Weights of a small transformer language model: vocabulary 4511, a variant of Adam for these matrices.
MLP neurons of a small language model. Each row is named by its layer, matrix (up: input weights; down: output weights) and neuron, and shows model dimensions 112-207. Each number is 500 + 50 x the weight over its row's rms, rounded and kept within 0 to 999. Numbers have three digits each.
After each neuron's rows, "fires after" lists the tokens most often just before its 100 highest values on Wikipedia text that the model never trained on.

L2.up97:486523593534531502515601524431458516466461593510586401511502473541495512470497519543528450471522364536601501515473477457590566540500488553352459530462475473522542573567566486501435397493489534442509498461516571466477440440380513421529422518543522494488434556534477519483571649498538509548
L2.down97:533502546566479558527495448446427474511494538531474466560528445532487499626404434506553435469411512525520488545414592536636453549508447563443473473521459481539532619518509479517452504429555539527457522447447506497576473508568430491497548551532529540484458479562667534522530539574612447467
fires after: " l", " Mar", " L"

L8.up1265:527555577467524495472476515409514405510514564490446427451555489512501559530475475482506531447441518475550562457485506568519538520571518450485547479430516486528441600433531502473493530550393438503516498399428493499591458560469542589567421428444543523544536490500468498461539538473422586488
L8.down1265:611566510459474565475504531488534495578478621444486518469545509510411577561487488464494502450567517534451542433553509536448440578586486424591477555600561416540531528543505505427491521413470498512418523438554511492599501483445448474577512457588420471566556452464489558426476498452538559451
fires after: " |", " ", " an", " A", " st", " n"

L2.up756:490463521483514532500549519468559418461510434436502472565534507438556621500518545517486506415444420480535384435497491574450503445507527496436519452526470571561421437612522544520609483501393551459510505479452542581553551449567529475485563463563532467506535504459495515440558569556588488509
L2.down756:516586525490528509450521506530558531471488550522412545476513574463565606519437445511435605540486530509560500456534562506474480477494617437508551425485506431557498474452411571549557518506558436508540587528594451518525484397498504490390465479562455508514361486526544407487451547505478458533
fires after: " s", " M", " m", " S", "M", " (M"

L4.up1217:482530496518581502557527447522563420415654543438482493490577395452547594496492498548503437501462419476463518444478516516446536493529441473478545541561497494552543415425404461443479492567533528523527485478473439548478554558452490504509506483451517487403582523483466542548527483554516514479
L4.down1217:546505367485502556495545563448478564501416562599491562384449480428547426496441499537451536382545463455481531468500593567475488511541474560479577540458475562652526467493544569512488494537513521577520463508491506566480488510513527405454477470443538545523588458529484541445476484627590519532
fires after: " r", " b", " R", " be", " re", " go"

L2.up653:468560555504574551496504537505511432602519523550480403503489468500500538462496496421473607489487472491493583530481431450477439584423508430480501555490446519507518570544432501502537495533383583500442485459555511464548442511532460443547485452467464559504531493568413521449559471539451501497
L2.down653:480493586501519508553535526511516554521494497562456494538492544613435563428527577467413539425422542473555503498619437547529486463499525476460557417458541482444496513495501562467476493542502529488442485506547471491496518459469446504529579415535593463554513542512501393464537451527493459441
fires after: " |", " is", " was"

L2.up608:537561520587481472441499526594473411511496479437476521494387514525568570530513603555527552534444499492564467516444413437547533550401493423485576464452558546520527491526448457489536442488505534523494508554482496456537595461433485534493443492552444510587518466528543440414555509545491489512
L2.down608:503553547571585457483527539484471542425497395426439473483503514574511493532501507444588498516416522469478512500566402572459547458480556485489531559491440515472462479496413447464557482465512516490516466490505491486390611437477455517559354503475570513525377402495477481428473508559538523543
fires after: " |", "ing", "ert", "ific"

L4.up819:442530540442477489400520514520475415571481492505632422585485459554439463436608558404505523508493470443477555547500491414399490412550422573526474546514561528514520543474463577555554409508531557532572553430538502472468415498530442474489493494593536486475469444518492486481568561543449548511
L4.down819:485542516484490503424512534392440423535480393522510434545515449551464550466471454507505402473423549577499524417490487509583484559485415462479560453460474500549596444449585548536554561561515608506498479476404611568559532468568536548438543506533601480542407485472480534485459498550488600541
fires after: " one", " the", " His", " some", " L"

L4.up1194:487475615531452539566589535578557401536550534477517483541521450529492494466477468455406449420558506468481545467539453555451472539605432421563467617430530595548523517476511471475493563453507419548575542440424497528526513548455485560460535451390610544397484477478505543485544589608537508471
L4.down1194:535570484591448470337499525498473359456438557540424500469574486496551470512497420490421495534520440470511499538528551499551487511522502432498488488450436397486525544527534567490403543530496472500525468424495491467463477476423537576497537529563540497562411554586545546426501534524607578567
fires after: " D", " d", " R", " En", "R", " r"

L2.up102:509525510522563536474528432514462484526510465437493523623469544500572507435525507530488394463571500487577505440539499571481607499388470507455430373475593573534491501495541510514587486456466488469587573519439523511469478513501501584484559493433533483467501531460511510482506529567567530542
L2.down102:525500522580468609472447514582512534572498501489540438496499525588502539492461506523510484516546532536574524489549478479552489519455443454497489503446533578535406464501540518429568462451497426350546492512492493536447486390523557584575452467564480480452485486442502456455490500549530481545
fires after: " S", " s", " th", " m", " Th", " t"

L7.up530:447495544496576578534503463515463419525571470460477489497481444512590591498401491549482508487604428471423512451489437551371520549475502428497561482558533573455480487538431462498509418518602519561459461430471454442487473443518632550583498435520504501478537506438461480522568488452545507521
L7.down530:503496593457569535457560531530437469506509492494522559460530515468538522519414519508489536434594448426486512504424468586450602509536500442466594506508568518469503457476486457435547532458519540515464448465441468512492549450461563532566551401503536593581580562469507427502653539554574521522
fires after: " 2", " 4", " 3", " 0", " 1", " 7"

L2.up1112:536531572521624580522619509498441398525496530442565537404466450572493520539520531456599543563469378511593455543442475458522555495440500469551451445574454541514481538553617547444482450599557517499484536482453500518539458380389539499483484446463515468441447522492570456476509455518590483476
L2.down1112:452526403553541540500525480473515424611518416518531513523482532528494393513479549470483575523363579492501518436502483429562493555552546472480474407491510468458567420564556499420465477525492553478513483483503456484538511436455454534583504586543526425436459484462540442472428359420488457464
fires after: " Sh", " e", " E", " 9", " N"

L4.up1172:545467495537535585580528429532554520501574440527466429562586441545511559489505561503549602506539538463474592483482501487455499570542508538512479468512513489462490450491535527552447491423413591517574424482456475537418495546516633537539528417551501550468531532452462470543550605490599500548
L4.down1172:550450587483507642481428433546629516543432535608520461564459368519473500460507465500492544595445520468528449487480436439438626535507548475527536480430519525467463445501550539452486445498418496507469446503509507503496530485546464436502542432481448496488512451456468491548560431494546474572
fires after: " G", " C", "G", " K", " J", "h"

L2.up1148:466450544505527467521635577513583453539518513425456528467483527555482486441488521519477420518569423400564525460520460494563460421519549504500544571449476548498427511552506455638500395587481573569541495474490573536494465442524474500557434493602497564472495595483478454407505625515506516472
L2.down1148:520474627421498485435449557537502499458455630479476483489481501507474575481498488414515511466567527501495458443512559511546468593556535433544561481479523525500494517542458424594450551475443439526515473464531477467454569418416455593527483478472472496500463528478481475555531520499499459540
fires after: " L", " l", " h", " R", " B", " b"

L2.up1140:487480488511596562618610515536536508535505457450504543549510409513600573492472489566531450538528525493505547537494461524473553531475519495540497509501458484477563467556544473481525461433495564557545495556461527585476481494495639479427490480468473521436574467464449471472541467585472518534
L2.down1140:489503532488443469434506500533472473452457501498527507551493480573493440477533497495449524466511482484412468468459512552492422464506381560564559487480483370494403462454357534545545473530489405523433568549489569541469476506432510573454485658485566434532517548570567465480457413453528582507
fires after: " l", " L", " J", " G", " g"

L2.up238:556639491470458487579538538443537491413568434442551465456638464385574542496484457492372526415523491488429439495477534520485635489529398470547557417498562565523444547569527513528535493528534502459603542413408487555518515397538504579459544481473471537459504509449383507534506483569539475543
L2.down238:549497447453424536459533408478537559527578531597491511599579416501553526491488491504459457418580502492512461465434439559533501516471523514594523525429463425475435523469558482530472539484501499500537483459407487572436464465464506545494518472486470523571485455523414561490480418489454458475
fires after: " m", " s", " bl", " S", " M", "S"

L7.up426:516530561469570566447459575506485456611469433401536433385542479586447461427447439465466503467429580523498492614460572509527438472469511464533492410573554478494544560478554493494537513500363476478482570512510458500566557579507562513442509458372496573493502499444550464460488462496518505461
L7.down426:520586489455360513485565433505553499462466609498487440418501583540469442460466528515545396471571575487502556491494541541429441464462497508413492579537524449525514465492421498458498559490559450516451524406496529437548451553465468495472444570450513484459512447531488578569523451533525502469
fires after: " |", "-"

L4.up1212:542469548442516603589489482450531427547478518473586470492490556509480599434527549460399537447504410547520510472411552452437536513427450476464577440501476438482574595620549529553496501471490512444545439478463495511551538501546560536593547503519433509441548459489487416433507456565487445482
L4.down1212:517450599617516515535599549528524544521475538534551517464522520495587530523551436462450410509579511469460559435561526506589484562435552513510466574468578458388513478517484498565394560503445513505470590488485510434548485567478513499550614449483466589480575551558475490555488472541427528511
fires after: " N", " n", " Phil", " sim", " Is", " Sim"

L2.up561:555506556530479562565509520539440509512488538559549505547518566551499530477553531468511582487465488529490478495477535541547536534363465488520503397484476588578534519487515440455511511522456544479411480522375415466620485437527564575511505466519479560623557499481523530496499387513577506439
L2.down561:423549527515560460505459512468516528560486464498480432439456506512471461489461479568484469432497437439401449529558503513481512448620492584502409397531596528450520580503543593507484486486534588467530532547550454569400459542445544553500509509526550443440456499533481466489450543487465495457
fires after: " S", " s", "S", " y", " A"

L2.up1068:551563538586583479504495518511502502546487547443549515617516563450541485481471554482475517504552497518435615540389543422453544550401460436423513524527445572438494592467494502521518498546434477507483487499455454503484464443511485478506467463491524534463538452478356426503521428520559526550
L2.down1068:515501542570476470450339477525573525531486516504508400497554656443530493446485527532442463501549507475509594526476459505523510473474533601532522553491475429555424461514382394559521529528370520471589510501518483517492467427475547472593403433570515386547486473532433427558426385532492556593
fires after: " S", " M", " n", " N", " B", " (J"

L4.up229:458443563369553506482534459466432402507511555461541534535570472541525504506536558544513461550545526425553542495527469480427446504434424446521509570540473494437482489509503532622540484506489474498593570480403448481380501559519568483612535445581491472453625520518418434421573471541537571476
L4.down229:505552588418471577441567537454589514510411573456522448488534412444560473460624503544446525453457515570566535479519387536408504479510507559553484518411532458521495549478578466539487483497597471472646491532460542503531505567544496566485533472531437388448562500543511489490565454543487502490
fires after: " W", " K", " Y", " B", " L", " U"

L2.up376:443467549463396621511460474448467472449477502471501548480549489553467509478506551510472502521414490495474549527580538545441533531536511497452554545437555576475425513463502591521519548524442462482569573425495450555480500496517500496479548464479462554494449458468484545536502540445511525496
L2.down376:512519500451495460499466511506432586507522478554436442493573534477536488581483442529498477541483517475564510470466536499597470416489459521539518484467490438509542597525497494487502495493508501515534527525462524519550467454509547492493479531551539433447512564530507449496505468495521431509
fires after: "M", "S", "N", " S", " (M"

L4.up92:492457554475520480443488498485465503495507469483432562460504379557574562402563464459501487445566478480510567518506472585489460434584521541476552551505438520475493555428517418538526504453456502534530454452474531523547459519475576554500523418440546458503532429546543598410557473477519469520
L4.down92:520404545530532519376495498506511447413489472516573501417458488572500432612451542470538567543507553481486477499579493490530561456456588572574410560539564581491472505608492574511531480612460533464485465449545470444345498486496491430485473489423481521453460478420509462513476595560543533458
fires after: " P", " p", " (P", " in", " R", " out"

L2.up973:510530531413514571530567525425515447480590422438499580544545486472401482470471543501494446497591502491482439446460520563457536498516414565531525515540603556464440419469547540504643428477483509553524509493408472483515452496576557514452488436453578533516546496501519431437513548525456495515
L2.down973:524478550441538537539544404574502460496514544429524433433397483515447586551469430486588511539530472509374553563481441522512550509490459402530455563534502461429475531497494425499512504556525533497448656461577401496470444447536562546548558516477611509501549411480477346571476429591538432473
fires after: "\n", " M", " N", " J", "am", " m"

L2.up534:475524538489503567474597525518557437597494608465472496528558512440582554559428490483499488481523510493499433508522472533444546530527476467489521533480564542431522489485451541522515428547382529491463540479429481509535466499481516524446491398407435437578507486520362536548529473587529505545
L2.down534:427462535489542508448569509572517468547514495533412448542499538443455561605516509541536477496573551571451481530493417527474566531472478451517541508449539467521514450505540515513533474461534473490466533470510596535451454506494502459464546431449462489500536434482486559528580415556462390459
fires after: "\n", " m", " is", ",", " the"

L4.up785:472495529555470435527506462558562476556506449560384456519507480510563538488437423524495482503559463478505596463465416583425543423588516482412575501532544551552525478587550505478456413459396489521452458373479508410417447539518598518438448468405495511456540529579490532418549513544513503448
L4.down785:508461456468496555453541458541517527513404460548539427483523511546383462571554530495484441578485534438444527565458454411354535466532486592490529376496583466483502534569536441569491524572518514449507586528480384492442490484527567538424484583591477500535464420439571462521455481434493530475
fires after: " R", " r", " p", " P", " B"

L2.up531:483497478531434471497556446515429577503562437509516456547507530493496562503548577453533534552561526515531477504418527459493519480489416531410509555505493524546484436521571519487506514523461551484478530465477547518544493469533510477475467527502522586594518497434502497520523541523440544465
L2.down531:490492347484590566429462495405490462459529457534520525518615514481451470473569435465550523490509487510421542551502522479564454513464522554445539409621468528442644538520493441546493436535559568524489528473511508524527493489528514481483472515512519431412517452472438506522463327515523549564
fires after: "S", " N", "A", " US", " S"

L7.up1294:517471499480471534507447467566529492512527529425440495510509557501590467556454469557537499555567505469533561413493499471476587417486511465426483525525373511427505551572511475608543453517496512539471457482485443562474515582551525564551558422546576441448541525507487456586471470455536418571
L7.down1294:498482520516496487510529504486397406469578604531510433523537444516487515468491486514534431475476541495530482585458562572557475589508544552560646491438571541504565567544501533461541490415600400399473504465467558459512479471501531507508476392481492479508508593589514497518451541424468561423
fires after: " 2", "ie", " 4", "a.", " 1", "a"